config.toml
num_hidden_layers = 14
hidden_size = 160
num_attention_heads = 2
num_key_value_heads = 1
head_dim = 64
intermediate_size = 768
vocab_size = 2615
hidden_act = "relu"
norm = "rmsnorm"
norm_place = "pre"
norm_eps = 1e-05
positions = "rope"
rope_theta = 10000.0
rope_fraction = 1.0
qk_norm = true
attn_scale = 0.125
bias = "none"
tie_word_embeddings = false
parallel_block = false
init = "normal"
init_std_qkv = 0.0282
init_std_o = 0.0
init_std_up = 0.0282
init_std_down = 0.0
optimizer = "muon"
learning_rate = 0.00906
lr_mult_down = 1.5
beta1 = 0.93
lr_head = 0.00308
max_grad_norm = 1.0
warmup_steps = 121
schedule = "cos"
final_lr_fraction = 0.1
batch_tokens = [8192, 16384, 32768]
max_seq_len = 256
doc_mask = false
train_tokens = 208800000
max_steps = 13376
dataset = "wikipedia_en"
MLP neurons of a small language model. Each row is named by its layer, matrix (down: output weights) and neuron, and shows model dimensions 16-143. Each number is 50 + 15 x the weight over its row's rms, rounded and kept within 0 to 99.
Before each neuron's rows, "fires before" lists the tokens most often just after its 100 highest values on Wikipedia text that the model never trained on. A number after a token or word is its count.

fires before: ", " 35, ". " 14, "." 9, "' " 5, "==" 4, "; " 4
L6.down760:45 64 58 37 48 75 54 56 49 34 73 64 39 63 41 33 64 74 43 19 54 56 53 73 69 43 39 65 56 62 38 22 41 37 69 50 45 61 77 46 44 43 39 21 60 62 34 53 38 31 64 42 53 65 51 47 39 47 37 28 45 45 61 28 54 59 15 64 59 50 51 35 17 49 48 72 40 46 51 36 61 66 31 39 69 51 62 20 53 36 50 40 38 26 54 33 48 63 59 38 38 45 39 27 49 66 54 39 41 45 72 43 49 52 37 61 23 08 56 71 39 49 44 54 77 87 40 70

fires before: "ic" 14, "\n\n" 13, "ese " 9, "itic" 7, "ish " 7, "\n" 6
L2.down80:31 52 66 67 41 46 71 51 35 30 15 36 51 45 65 72 51 55 55 67 44 56 56 32 72 43 63 19 66 41 28 65 55 46 54 59 60 34 75 62 24 75 57 35 40 33 36 43 27 81 70 45 46 36 92 64 43 42 50 67 52 56 66 55 42 49 40 48 72 57 57 67 20 37 50 54 37 36 44 80 71 07 58 60 75 53 45 59 43 54 57 35 46 60 51 36 44 63 50 64 44 56 58 57 56 77 62 45 84 48 80 69 64 41 42 29 71 51 44 52 40 37 60 72 36 25 39 43

fires before: "\n" 83, "\n\n" 16
L6.down162:37 50 47 51 45 51 63 60 49 55 50 44 46 67 60 55 63 40 56 47 56 32 33 72 66 55 53 48 64 50 32 43 06 56 53 63 53 37 69 43 59 66 36 36 40 86 57 41 59 44 41 70 74 46 75 71 68 39 78 65 54 40 79 65 51 55 72 36 71 36 49 48 51 40 61 51 49 73 58 39 45 14 52 39 65 43 41 43 44 51 76 61 30 29 21 80 54 58 32 50 48 53 53 55 31 51 71 42 75 46 70 71 46 74 71 47 36 64 51 33 22 23 34 37 53 31 57 77

fires before: "| " 19, "didate " 12, "ati" 7, "ad " 6, "a" 4, "y " 4
L6.down527:61 35 32 45 50 55 50 45 46 48 40 42 39 36 35 52 44 36 21 36 68 28 59 57 66 26 57 29 41 53 74 61 47 79 28 84 46 36 27 46 71 42 41 52 54 28 44 58 58 86 36 62 75 18 48 44 65 62 26 55 46 60 59 48 37 51 61 39 66 70 42 44 31 19 20 39 60 50 52 78 53 24 51 45 57 34 53 24 50 47 51 40 70 48 65 23 56 50 31 35 22 69 45 66 52 54 51 47 42 32 47 47 60 31 50 36 36 49 55 45 56 56 52 52 56 62 25 43

fires before: "ed " 35, "ing " 15, "ed" 6, ", " 6
L11.down518:41 45 64 63 44 53 59 65 40 62 48 57 51 55 56 51 46 05 58 50 47 37 53 70 55 49 65 56 04 52 53 52 43 69 61 66 56 59 31 47 58 63 48 38 39 45 60 49 40 84 63 73 65 31 38 60 64 33 55 40 46 54 16 43 47 65 64 32 39 70 37 78 45 54 52 24 66 80 47 52 60 39 37 22 32 68 24 78 45 37 71 53 45 79 56 54 40 19 64 74 66 48 35 47 62 79 42 51 45 38 31 57 34 63 32 51 40 66 62 21 65 60 43 50 42 53 33 64

fires before: "| " 68, "|---|---|---|---" 17
L6.down266:47 61 42 27 33 41 55 60 67 45 49 15 36 59 45 59 59 59 53 50 40 31 60 40 68 67 71 53 81 26 47 60 48 28 34 47 38 48 34 45 53 73 46 72 31 76 74 28 63 38 23 64 62 54 48 56 51 25 64 31 36 54 37 92 55 44 44 46 49 52 58 43 46 36 41 53 38 77 58 59 26 64 40 59 35 43 35 32 51 64 37 22 59 52 48 29 73 57 70 30 46 43 44 49 41 47 40 66 20 21 74 48 65 62 79 45 48 58 57 71 15 60 44 62 61 45 22 45

fires before: "\n" 20, "| " 19, "in" 11, "(" 8, "\n\n" 7
L2.down693:41 59 70 31 58 65 43 51 39 29 41 56 56 44 77 49 49 45 59 59 34 54 43 33 47 86 43 59 50 34 47 64 44 54 44 65 76 79 72 45 32 65 43 73 30 52 32 67 39 52 59 64 86 77 64 47 28 51 29 74 47 50 54 26 58 67 48 27 35 22 35 35 50 43 40 53 36 45 42 13 50 99 43 86 46 51 60 47 52 57 68 62 20 47 48 63 57 47 66 52 30 54 33 36 63 86 44 66 49 40 72 38 46 31 68 38 40 27 39 40 47 49 39 47 78 42 63 35

fires before: "a " 15, "as " 11, "a" 10, "an " 7, "of " 7, "the " 4
L2.down588:60 29 58 37 52 29 57 82 49 46 62 75 62 58 58 54 40 66 58 45 39 49 65 37 78 45 47 66 71 40 48 60 52 74 49 35 58 25 51 52 36 49 57 42 53 39 47 36 48 42 60 24 65 49 71 60 63 39 24 33 33 70 74 75 24 74 52 44 70 52 24 41 44 47 52 58 37 72 76 49 52 49 64 51 57 50 34 64 49 44 71 98 44 49 43 32 55 51 65 48 56 66 42 75 47 34 68 39 61 42 36 68 43 13 67 53 39 29 33 49 73 48 56 25 55 36 55 56

fires before: "ment" 16, "ment " 12, "ing " 9, "ed " 8, "or " 6, "or" 5
L10.down3:27 37 41 37 67 76 57 46 82 44 45 34 47 18 68 62 36 49 35 77 80 62 34 49 49 50 67 71 24 35 58 56 44 29 35 53 53 55 51 90 62 43 27 44 55 30 63 59 34 47 52 65 53 43 52 43 47 50 40 55 41 51 08 26 41 56 69 41 52 53 55 88 59 37 45 44 54 39 62 59 50 60 32 48 45 58 58 68 60 53 57 21 46 64 43 58 46 60 46 40 77 75 54 83 53 65 36 56 60 68 42 63 72 57 35 48 54 63 69 60 45 57 13 33 73 43 57 73

fires before: "\n" 32, "\n\n" 23, "B" 4
L4.down506:49 54 41 41 40 46 10 62 52 48 27 42 81 72 47 56 82 52 35 39 45 48 47 47 62 54 64 27 66 57 38 52 28 58 64 75 79 26 49 61 28 39 63 62 84 45 69 46 50 77 08 32 47 74 73 49 40 67 49 31 56 42 64 64 61 33 59 74 47 29 18 78 36 45 60 50 33 65 49 54 11 48 43 45 83 62 38 68 55 48 42 63 51 58 67 52 33 57 42 61 57 79 36 57 59 74 34 59 77 43 64 59 25 37 45 38 64 51 60 57 45 49 52 67 52 46 36 70

fires before: "| " 35, "\n\n" 18, "\n" 15, "- " 14
L8.down420:46 54 38 18 59 55 81 64 44 38 44 43 42 50 49 54 59 60 44 43 40 44 66 69 57 36 29 59 40 48 29 58 41 50 61 60 44 46 56 39 47 54 46 68 52 56 99 47 32 47 51 63 57 63 57 43 56 59 66 41 49 63 54 57 53 55 52 41 34 38 45 56 57 46 40 38 48 63 49 42 51 99 56 31 99 48 42 43 43 49 37 48 57 55 47 46 39 56 54 50 55 61 53 52 47 45 61 60 26 29 58 62 40 57 99 61 61 46 28 49 50 49 23 58 34 43 34 64

fires before: "| " 38, "\"" 8, "y" 8
L8.down696:42 59 85 48 37 79 46 41 84 22 35 43 39 73 60 71 51 46 61 54 60 38 28 45 38 63 70 27 22 13 43 53 32 54 53 40 44 71 31 46 57 24 43 29 62 63 47 54 65 52 56 32 57 43 46 49 62 66 57 73 52 38 41 48 37 48 24 59 66 59 48 31 58 54 38 17 42 38 71 35 54 57 48 52 23 77 52 55 47 40 77 62 59 43 76 64 55 58 53 57 52 66 48 69 42 55 61 37 49 59 61 52 64 36 61 45 58 66 42 42 51 57 49 41 31 70 39 27

fires before: "| " 44, "|" 18, "didate " 5
L6.down23:51 64 52 24 45 74 19 45 62 48 60 35 55 38 57 53 59 73 58 72 49 58 51 30 65 60 61 76 53 64 68 11 38 55 54 23 32 41 47 68 69 59 41 69 57 91 73 41 56 56 25 33 53 37 23 33 55 58 50 59 56 77 56 60 65 23 46 54 54 49 60 38 53 30 37 66 66 79 46 48 66 50 59 58 73 63 85 57 53 45 32 41 33 43 61 43 46 40 71 39 48 65 23 54 69 64 28 50 40 43 39 55 34 50 83 33 74 51 73 45 46 61 47 53 42 46 52 44

fires before: "- " 29, "L" 6, "Ro" 5, "Time " 4, "D" 4, "• " 4
L2.down749:55 76 34 42 71 54 51 37 31 65 60 50 40 47 27 48 52 36 25 47 42 33 21 60 41 67 73 56 53 60 36 50 19 42 25 44 66 76 59 44 47 44 57 46 44 70 53 76 35 21 33 32 41 27 66 49 67 42 32 58 51 57 33 48 59 41 45 30 50 15 26 35 57 37 61 58 38 61 60 63 55 33 69 81 59 59 29 49 48 56 45 34 46 68 32 39 72 77 73 45 42 53 35 18 32 60 25 36 57 56 40 99 31 24 65 53 30 42 37 65 43 50 52 40 35 48 60 58

fires before: "% " 13, " " 12, "G" 10, "Total " 7, "P" 4, "et" 4
L6.down531:29 50 51 34 41 46 40 50 62 44 40 48 59 49 56 61 56 37 26 69 61 59 61 43 72 66 31 50 49 43 32 53 77 45 25 36 66 40 44 60 67 78 33 61 50 70 65 88 75 59 82 53 60 43 51 53 34 69 39 34 24 99 72 63 63 82 41 51 37 31 73 20 61 39 39 52 55 55 56 47 38 22 59 43 47 41 50 48 51 61 32 27 51 33 64 50 37 42 65 36 43 37 70 50 32 56 42 28 57 58 53 60 55 43 56 35 59 56 36 37 15 67 61 60 27 26 51 48

fires before: "y " 24, "s" 15, "0" 10, "," 8, "y" 7, "s " 5
L11.down465:45 58 35 53 56 54 25 43 82 17 44 46 74 25 57 39 41 35 32 34 54 61 30 33 40 63 66 73 68 39 51 47 75 71 37 48 37 45 70 58 49 55 33 80 37 84 49 31 36 38 50 64 56 17 30 43 50 60 15 55 44 54 65 71 81 44 77 57 36 44 29 43 61 45 65 45 33 47 78 32 36 47 53 52 58 51 50 74 57 49 59 40 62 41 69 40 47 36 37 44 66 27 77 47 56 70 27 39 62 47 23 67 67 17 58 67 42 29 54 71 34 53 61 73 57 43 50 38

fires before: "| " 62, "- " 21
L7.down426:51 57 51 21 51 58 59 59 42 56 32 50 23 36 80 51 70 35 42 39 45 37 63 50 68 53 63 60 47 18 73 33 32 59 34 57 43 41 43 32 65 55 53 41 66 63 99 52 32 75 55 63 55 61 62 32 38 43 66 55 40 71 72 61 65 64 45 49 35 73 68 59 46 78 79 66 40 43 31 38 60 79 50 35 51 62 52 46 49 42 41 33 43 63 61 45 45 19 43 27 44 43 47 38 65 50 65 42 45 16 47 27 69 51 72 19 51 47 37 33 54 44 54 64 29 69 32 56

fires before: "s " 84
L6.down164:52 75 43 46 46 38 42 57 60 64 64 64 18 24 74 32 37 13 39 54 60 38 63 48 42 67 30 69 28 48 44 62 54 40 47 54 49 42 63 42 42 49 46 34 48 67 63 77 47 35 58 43 51 46 63 56 48 47 57 51 80 48 43 58 66 21 61 45 44 56 54 32 57 36 64 46 52 59 53 50 61 00 30 30 48 64 46 43 43 45 41 60 70 28 51 58 50 69 31 46 75 41 47 76 53 65 42 75 60 42 43 24 45 41 35 13 54 69 55 38 30 74 41 50 45 57 60 78

fires before: "\n" 48, "\n\n" 43, "| " 9
L7.down582:49 43 43 14 60 43 71 81 50 36 50 52 41 45 30 47 55 45 47 40 70 36 42 58 56 60 48 43 39 34 36 58 24 46 48 47 47 51 39 35 63 50 54 75 52 60 84 60 58 51 60 59 51 38 62 50 45 50 44 55 47 53 50 57 40 67 56 53 60 54 37 40 46 62 60 42 34 52 62 30 15 99 48 30 74 69 44 64 12 43 67 56 53 59 44 33 64 53 56 61 55 58 42 63 58 53 63 44 49 02 52 50 39 48 99 60 53 48 40 47 53 46 49 64 37 35 46 44

fires before: "ed " 13, "er " 10, "ing " 9, "ment " 8, "tion " 6, "ch" 5
L6.down39:38 56 67 55 47 49 73 55 61 60 45 64 63 24 62 56 31 37 44 54 35 43 22 41 51 59 57 52 14 36 66 55 42 64 66 40 57 41 42 42 62 66 38 54 38 41 63 22 68 55 44 57 71 66 36 51 58 58 24 69 22 53 31 42 58 19 53 40 48 67 39 83 50 50 83 40 63 53 68 47 53 37 49 49 67 52 58 66 58 28 70 50 54 48 46 49 19 25 22 80 71 64 87 50 66 73 33 72 40 43 31 57 55 40 53 65 60 15 62 64 76 38 73 46 54 43 48 34

fires before: ": " 79, "S" 4, "ens" 4
L10.down186:69 48 58 58 45 60 52 56 70 44 76 64 29 23 58 33 61 62 37 56 49 59 60 67 60 72 35 78 31 76 71 39 59 38 62 31 36 53 53 61 65 85 35 30 51 75 82 62 52 37 46 35 46 52 45 50 38 40 37 65 43 55 40 59 54 33 81 49 88 23 59 46 33 39 42 45 52 44 46 66 86 61 46 31 39 65 57 51 43 69 31 60 77 72 44 46 52 76 35 48 39 47 43 51 32 38 36 73 38 52 30 52 41 39 52 50 66 55 77 63 20 61 58 40 36 49 45 50

fires before: "\n" 33, "\n\n" 20, "the " 8, "ing " 6, "| " 4
L8.down593:63 36 65 48 51 35 31 16 18 60 34 50 62 53 42 71 60 19 46 71 26 50 48 47 18 69 47 70 64 62 41 56 43 59 56 62 50 49 60 68 41 55 39 38 43 55 63 41 43 51 58 66 68 67 76 43 38 52 59 49 44 50 47 48 77 52 51 45 45 26 55 58 30 47 41 37 69 40 24 50 66 99 34 52 69 45 44 25 55 55 60 51 50 40 23 59 67 53 26 58 76 65 50 55 85 57 58 52 27 79 36 24 43 44 80 47 61 50 46 39 45 75 49 40 60 45 63 20

fires before: "\n" 49, "of " 6, "in " 5, "\n\n" 5, "the " 4
L6.down484:44 64 64 64 16 66 49 57 31 56 68 54 36 52 43 54 56 35 72 30 37 55 40 53 58 64 71 54 44 39 28 68 43 59 45 61 25 32 51 49 63 42 46 36 44 78 57 49 26 55 47 15 48 64 47 52 35 45 68 62 74 48 78 30 22 61 51 59 46 61 65 63 30 68 64 54 42 83 49 52 41 38 63 37 52 51 40 54 51 58 37 48 23 43 44 40 36 47 60 89 47 72 44 48 54 66 41 35 93 48 59 52 52 42 39 41 47 29 43 54 45 28 29 44 07 35 48 42

fires before: ": " 34, "\n" 28, "-" 5, "e" 4
L6.down86:51 27 37 54 24 48 25 51 44 65 65 55 56 56 40 38 29 52 28 61 71 60 44 42 58 50 48 78 40 55 52 38 91 42 57 51 57 31 43 45 80 68 30 39 42 60 50 56 32 40 88 46 46 39 42 81 51 31 35 40 42 27 57 27 41 42 49 58 34 21 48 54 42 35 66 48 89 42 53 60 51 48 58 46 49 41 39 45 30 42 50 60 69 30 45 60 47 70 34 63 36 54 38 57 30 50 61 50 48 28 39 59 34 30 54 50 59 32 48 46 24 32 64 59 67 21 45 64

fires before: "==" 23, "In " 11, "== " 9, "He " 8, "| " 7, "===" 6
L8.down518:43 42 42 33 50 45 43 52 47 27 52 51 20 45 43 68 68 50 49 49 60 43 55 45 47 42 41 71 54 45 55 45 68 59 57 61 48 55 34 40 63 36 66 52 53 45 99 36 54 44 50 62 30 26 44 37 54 52 44 59 58 22 53 69 26 53 70 40 52 34 41 60 54 47 58 63 49 44 61 52 46 99 39 43 99 43 78 53 58 45 71 56 50 74 60 41 49 48 70 51 66 33 52 38 68 42 70 36 19 29 55 44 41 65 99 53 49 13 75 39 68 49 35 37 42 67 46 31

fires before: "\n" 60, "\n\n" 35
L7.down466:44 44 25 50 56 67 81 61 57 50 48 48 50 51 56 26 47 53 56 44 42 67 70 52 49 38 54 49 54 60 34 25 59 39 65 52 54 54 59 53 49 30 71 76 44 28 75 61 21 49 58 41 54 73 52 51 71 52 47 62 39 77 51 70 36 48 69 49 40 24 29 58 68 37 61 45 47 22 48 45 48 99 56 34 81 44 54 52 54 37 54 67 51 58 54 58 66 64 73 56 45 31 72 64 37 73 60 53 59 49 59 60 52 51 90 41 26 58 30 34 71 75 58 51 72 49 46 38

fires before: "a " 22, "American " 10, "- " 7, "Ser" 5, "an " 5, "English " 4
L6.down42:33 41 49 20 36 50 56 69 53 41 72 60 63 50 64 36 41 43 42 57 45 40 33 58 55 29 32 73 27 65 42 78 59 56 61 42 69 57 40 66 49 45 48 47 69 55 41 48 25 28 54 43 58 42 40 27 67 25 47 49 88 54 61 58 50 63 19 38 43 48 29 75 35 43 53 61 22 44 38 65 49 35 53 78 82 47 23 58 65 48 42 54 35 36 53 34 33 55 44 66 49 38 47 53 35 26 60 61 70 59 44 43 44 34 74 51 45 19 25 34 63 37 57 44 62 57 60 47

fires before: "\n" 41, "\n\n" 29, "==" 12, ". " 6, ", " 5
L2.down38:58 75 41 38 50 94 66 23 64 52 45 64 45 38 08 54 66 48 52 31 66 61 52 25 68 68 65 69 53 28 46 34 50 50 72 42 62 25 54 72 36 40 46 50 53 46 63 47 50 58 49 24 19 71 49 47 33 48 61 42 64 83 55 54 83 54 20 50 54 64 50 49 53 38 22 55 49 40 43 43 37 34 62 62 68 38 49 44 43 51 63 55 57 59 30 37 43 72 50 51 72 50 33 34 51 66 59 33 25 64 80 39 45 55 69 63 49 46 27 34 44 35 63 41 46 52 38 67

fires before: "0" 19, "s" 16, "0 " 9, "s " 6, "2 " 6, "–" 6
L2.down478:49 49 61 41 37 51 50 48 54 63 72 48 33 31 50 34 54 61 70 61 81 38 60 14 66 71 44 86 20 74 73 45 67 26 12 54 40 57 78 51 46 37 63 60 46 68 73 39 51 53 40 39 54 26 41 51 42 32 38 61 57 46 39 70 51 58 34 61 52 66 65 44 58 46 35 53 33 53 53 46 85 28 34 49 37 63 46 32 53 51 62 51 90 61 50 40 47 46 50 40 47 38 43 44 49 78 17 42 66 38 23 71 36 35 65 62 27 57 51 90 46 50 71 51 57 48 54 39

fires before: "\"" 45, "; " 5, "| " 4, "z" 4
L4.down665:46 59 45 67 53 64 56 46 67 28 31 54 47 91 64 34 40 46 61 27 55 37 37 32 69 42 50 38 25 52 68 72 28 46 69 44 24 33 19 74 42 31 67 53 45 39 15 62 52 68 58 30 45 46 51 45 36 76 59 46 60 74 75 35 25 33 51 30 46 45 72 36 82 45 38 54 63 39 72 73 19 42 49 45 57 50 40 58 54 45 71 44 47 50 53 61 53 53 56 62 54 46 64 43 56 63 65 43 69 50 50 56 52 18 50 50 52 41 49 56 59 63 47 54 62 66 40 34

fires before: "s " 81, ". " 5
L7.down641:49 57 52 66 65 60 57 42 09 47 52 59 29 43 60 43 38 48 38 52 47 44 66 62 39 66 46 61 39 53 62 37 38 46 44 42 46 74 52 29 41 47 50 21 77 49 79 50 37 54 74 37 64 48 66 55 42 85 52 56 41 61 47 45 62 21 48 47 60 47 59 31 62 37 72 58 47 27 36 45 23 26 64 56 77 19 54 47 51 43 34 46 31 46 81 49 45 54 77 51 52 30 58 61 42 69 53 38 57 55 43 38 31 86 55 34 39 38 61 76 35 76 74 41 24 35 39 59

fires before: "- " 88, "| " 4
L7.down110:72 61 42 50 38 28 49 65 72 40 56 47 55 42 57 58 47 51 58 57 40 14 54 60 63 30 44 51 31 43 26 51 52 50 68 74 71 58 29 44 69 41 37 51 51 55 87 39 42 54 67 36 64 70 36 57 40 67 44 41 34 93 73 40 48 61 36 55 66 38 58 39 59 52 49 57 60 56 40 55 35 99 45 19 48 20 50 60 45 38 47 36 39 53 45 44 36 65 43 81 61 42 70 53 49 49 32 27 58 38 64 60 55 48 32 28 50 48 65 51 58 39 31 51 44 39 48 56

fires before: "| " 67, "- " 23, "\n" 4
L10.down74:46 55 58 62 49 56 63 55 73 40 44 48 37 47 54 55 57 52 55 52 53 48 53 46 64 55 35 76 58 42 54 42 40 75 53 52 60 48 58 62 70 21 47 58 68 67 99 52 46 51 56 67 79 47 53 60 43 58 58 21 52 58 39 32 54 53 25 52 51 66 58 57 55 51 59 35 67 65 39 46 42 99 46 37 44 35 50 44 40 60 66 46 49 35 54 46 50 61 49 51 50 50 52 56 54 42 53 55 50 65 58 44 64 35 33 61 45 54 46 41 50 61 50 55 54 39 31 44

fires before: "\n" 60, "\n\n" 37
L2.down628:59 76 49 72 25 43 75 45 43 48 26 61 54 64 57 42 49 41 43 43 63 51 67 58 48 34 45 50 36 17 28 68 39 41 45 51 55 42 40 38 72 48 49 86 32 52 70 61 34 45 67 72 57 44 47 74 29 58 39 44 74 72 60 44 67 44 38 31 49 42 57 58 50 44 66 58 35 42 47 33 33 02 43 65 39 73 18 47 20 37 47 98 52 53 32 59 53 44 43 66 46 41 46 59 55 31 31 45 77 55 67 43 35 32 52 26 41 38 39 42 60 29 44 64 45 64 67 55

fires before: ": " 22, "\n" 8, "==" 7, "The " 7, "tion" 6, "He " 4
L8.down22:62 60 50 52 54 32 58 37 38 51 55 64 42 49 58 34 33 37 53 52 45 56 64 32 62 39 48 52 35 76 47 63 75 60 35 74 63 46 74 70 50 76 45 57 46 75 63 53 28 47 48 35 39 59 39 57 46 46 41 20 54 43 26 59 50 73 31 87 64 49 51 76 68 72 55 24 56 49 40 33 68 83 58 70 60 70 45 67 60 60 44 48 54 41 48 46 62 61 42 41 45 54 57 66 35 45 78 66 55 68 33 74 59 62 99 49 53 51 38 30 50 76 37 27 63 38 67 49

fires before: "s" 25, ": " 14, "s " 9, "\n" 8
L10.down110:51 61 50 51 34 23 51 59 34 56 20 33 50 52 51 25 52 10 69 45 35 76 48 41 49 31 51 63 58 61 36 47 51 72 46 54 48 64 68 68 60 49 52 53 54 64 68 43 77 59 60 50 22 27 58 48 61 30 59 69 47 65 58 87 49 53 58 52 26 46 34 54 56 63 61 43 56 63 67 36 71 65 27 57 45 42 19 66 58 57 43 34 58 32 53 42 69 63 55 37 32 26 65 54 46 58 39 51 81 44 19 54 52 32 73 50 73 50 46 71 56 15 32 49 27 38 27 50

fires before: "| " 45, "- " 9, "In " 7, "The " 6, "\n" 5, "\n\n" 5
L10.down139:41 47 58 65 62 36 56 53 39 49 41 67 54 47 65 59 39 57 48 56 45 83 36 27 39 30 56 68 54 59 68 64 48 57 44 52 36 39 49 47 52 49 57 35 59 26 75 53 35 43 53 64 34 61 55 27 39 46 56 55 41 56 65 46 30 40 70 58 48 48 49 64 52 53 21 55 65 24 81 44 53 99 12 28 44 30 45 40 53 37 46 25 30 42 41 68 50 55 47 35 55 49 49 71 59 83 48 59 64 58 36 50 43 46 99 30 50 29 40 56 55 47 48 64 65 77 43 61

fires before: "a " 31, "^{" 7, "an " 6, "located " 5, "known " 4
L7.down525:65 36 81 26 46 55 59 54 44 59 46 51 57 46 57 58 79 32 52 54 47 28 75 74 46 33 51 59 57 39 59 54 73 60 44 72 87 46 53 51 50 49 42 34 60 46 48 77 25 59 60 68 67 44 37 48 68 38 53 41 54 59 43 40 48 57 55 36 49 54 54 53 47 59 45 64 25 22 81 31 21 41 60 55 43 41 60 40 57 36 67 52 52 57 54 59 25 71 39 83 60 48 53 59 54 30 35 44 23 74 35 39 50 59 25 31 54 16 34 49 33 55 55 58 46 02 57 41

fires before: "201" 13, "199" 12, "194" 9, "200" 8, "202" 8
L8.down374:72 44 72 29 45 50 70 60 47 39 60 59 46 42 49 43 61 59 57 55 25 23 74 46 55 60 52 41 49 45 31 65 51 58 41 56 52 54 45 25 68 48 35 56 67 39 48 57 54 47 71 57 74 52 78 68 54 42 41 41 50 47 59 49 40 38 43 41 58 69 74 41 76 46 22 63 47 64 46 63 38 99 23 38 19 20 50 48 39 63 64 60 45 38 36 70 53 54 17 75 35 90 44 72 63 64 56 58 60 44 77 72 37 59 31 43 50 45 55 71 48 47 65 38 68 51 47 54

fires before: ", " 33, "\n\n" 10, "\n" 9, ". " 7, "." 5
L6.down116:40 76 54 61 47 48 34 49 34 42 40 79 39 38 83 51 55 71 46 64 55 74 54 57 46 56 36 19 24 61 36 50 44 22 40 46 77 47 57 66 54 28 64 56 22 43 62 57 55 31 38 78 48 46 37 66 59 28 53 37 46 57 24 49 36 28 37 51 53 39 64 41 38 46 26 51 51 56 46 26 31 63 38 45 39 64 61 62 62 57 66 55 44 38 30 54 99 51 53 69 54 76 82 27 59 59 35 43 56 60 61 46 50 46 49 48 63 48 50 31 45 30 33 70 42 54 48 37

fires before: "\n" 61, "\n\n" 39
L10.down398:62 52 59 56 38 53 54 49 56 56 30 46 33 32 40 58 56 75 59 62 58 34 61 36 56 55 31 45 68 46 53 36 60 56 61 63 67 42 39 31 64 53 67 60 37 51 44 58 50 88 42 52 54 16 64 34 21 55 36 66 54 61 87 57 73 59 41 44 55 30 51 33 33 45 49 78 50 46 63 27 54 61 61 41 99 45 59 51 70 42 40 52 45 44 42 48 14 46 70 46 62 66 58 63 45 43 65 45 72 40 70 41 54 57 73 80 46 40 42 40 39 54 25 57 58 41 56 42

fires before: "- " 32, "L" 6, "Ro" 5, ", " 5, "way " 5, "ly" 4
L2.down372:43 37 07 40 51 55 49 27 39 45 61 51 59 46 48 56 34 18 59 46 51 48 51 51 47 40 46 50 47 52 28 40 27 45 20 57 44 44 46 59 49 14 46 52 47 41 57 84 32 33 54 59 41 52 53 41 71 56 44 49 30 70 62 45 45 40 64 58 61 48 39 59 34 35 35 72 33 40 52 36 41 35 38 99 79 63 26 41 28 55 58 05 43 82 50 58 56 76 71 37 23 69 57 32 63 53 44 29 63 43 54 52 23 54 66 37 36 45 41 56 62 55 50 49 14 53 54 68

fires before: ": " 26, ". " 12, ", " 11, "ec" 6, "\n" 5, "==" 4
L6.down365:46 52 64 26 49 65 60 53 33 43 77 53 52 28 40 63 55 43 45 34 30 53 19 63 69 14 38 63 59 43 61 66 32 61 68 20 50 56 73 65 65 21 56 45 62 31 28 13 55 44 48 55 33 41 56 59 48 90 54 51 36 50 58 39 54 29 32 63 60 18 51 57 34 14 47 46 45 45 56 78 42 41 57 23 46 58 45 50 36 53 37 57 56 45 49 45 30 62 64 42 49 60 24 50 48 39 44 35 44 40 38 50 38 44 56 75 42 47 40 53 50 36 28 54 55 53 22 33

fires before: "199" 16, "201" 13, "200" 11, "202" 8, "194" 5, "198" 5
L11.down379:59 45 52 61 35 54 80 96 34 79 46 49 31 36 45 56 51 62 57 49 38 41 43 44 41 50 25 60 52 42 53 77 68 41 41 46 47 64 53 37 54 51 45 50 36 32 30 60 61 96 64 67 54 37 58 54 53 48 57 36 30 43 41 61 59 44 78 29 42 56 36 61 69 71 30 93 53 63 61 44 14 53 24 68 36 40 35 68 41 31 70 55 52 55 60 44 33 38 42 51 70 42 59 53 56 69 43 75 49 79 98 44 43 37 46 45 34 82 37 69 32 59 43 38 43 61 33 44

fires before: "\n" 15, "\n\n" 15, ", " 11, "′" 8, " " 4, ". " 4
L11.down148:31 64 43 48 54 72 44 49 33 20 77 69 67 37 51 54 56 41 28 09 64 40 75 49 49 32 48 66 54 78 43 39 53 71 38 36 55 38 29 51 35 30 25 51 72 38 25 32 39 10 50 41 34 56 34 47 38 61 59 53 52 42 51 49 55 45 35 41 74 56 58 54 33 26 61 51 42 50 55 44 44 99 41 42 70 40 69 16 44 56 48 39 53 48 55 60 21 70 44 34 17 46 46 49 45 34 39 62 27 37 54 48 69 52 51 52 68 35 34 54 61 46 53 49 49 47 41 51

fires before: "| " 48, "- " 10
L6.down640:48 72 42 52 65 33 63 46 63 32 45 36 52 72 53 55 85 43 37 45 51 47 65 33 59 39 35 55 57 51 30 29 54 41 54 46 63 68 75 54 52 37 54 43 45 79 78 34 54 55 56 48 54 56 68 40 54 44 62 39 59 46 54 56 39 37 22 53 58 53 57 48 51 54 29 47 46 57 46 32 42 99 69 46 65 53 71 36 62 52 60 44 26 42 32 50 49 52 67 48 52 31 35 32 51 30 31 45 61 54 71 71 60 35 37 50 53 38 55 30 26 45 48 71 46 04 46 56

fires before: "\n\n" 53, "\n" 5
L2.down619:35 67 59 89 49 74 32 51 69 49 31 46 69 39 59 45 52 67 63 48 52 51 67 44 58 48 62 25 47 77 37 44 49 30 67 33 48 35 50 58 64 52 39 48 50 69 65 49 44 58 37 49 62 44 49 84 41 31 58 43 34 56 80 62 39 09 58 48 54 65 71 52 46 68 18 58 62 85 23 64 80 36 48 54 57 47 53 47 80 57 56 46 53 39 51 46 55 30 27 45 49 57 31 50 18 66 50 36 54 30 37 35 10 56 60 51 51 61 72 24 46 40 46 34 44 54 57 63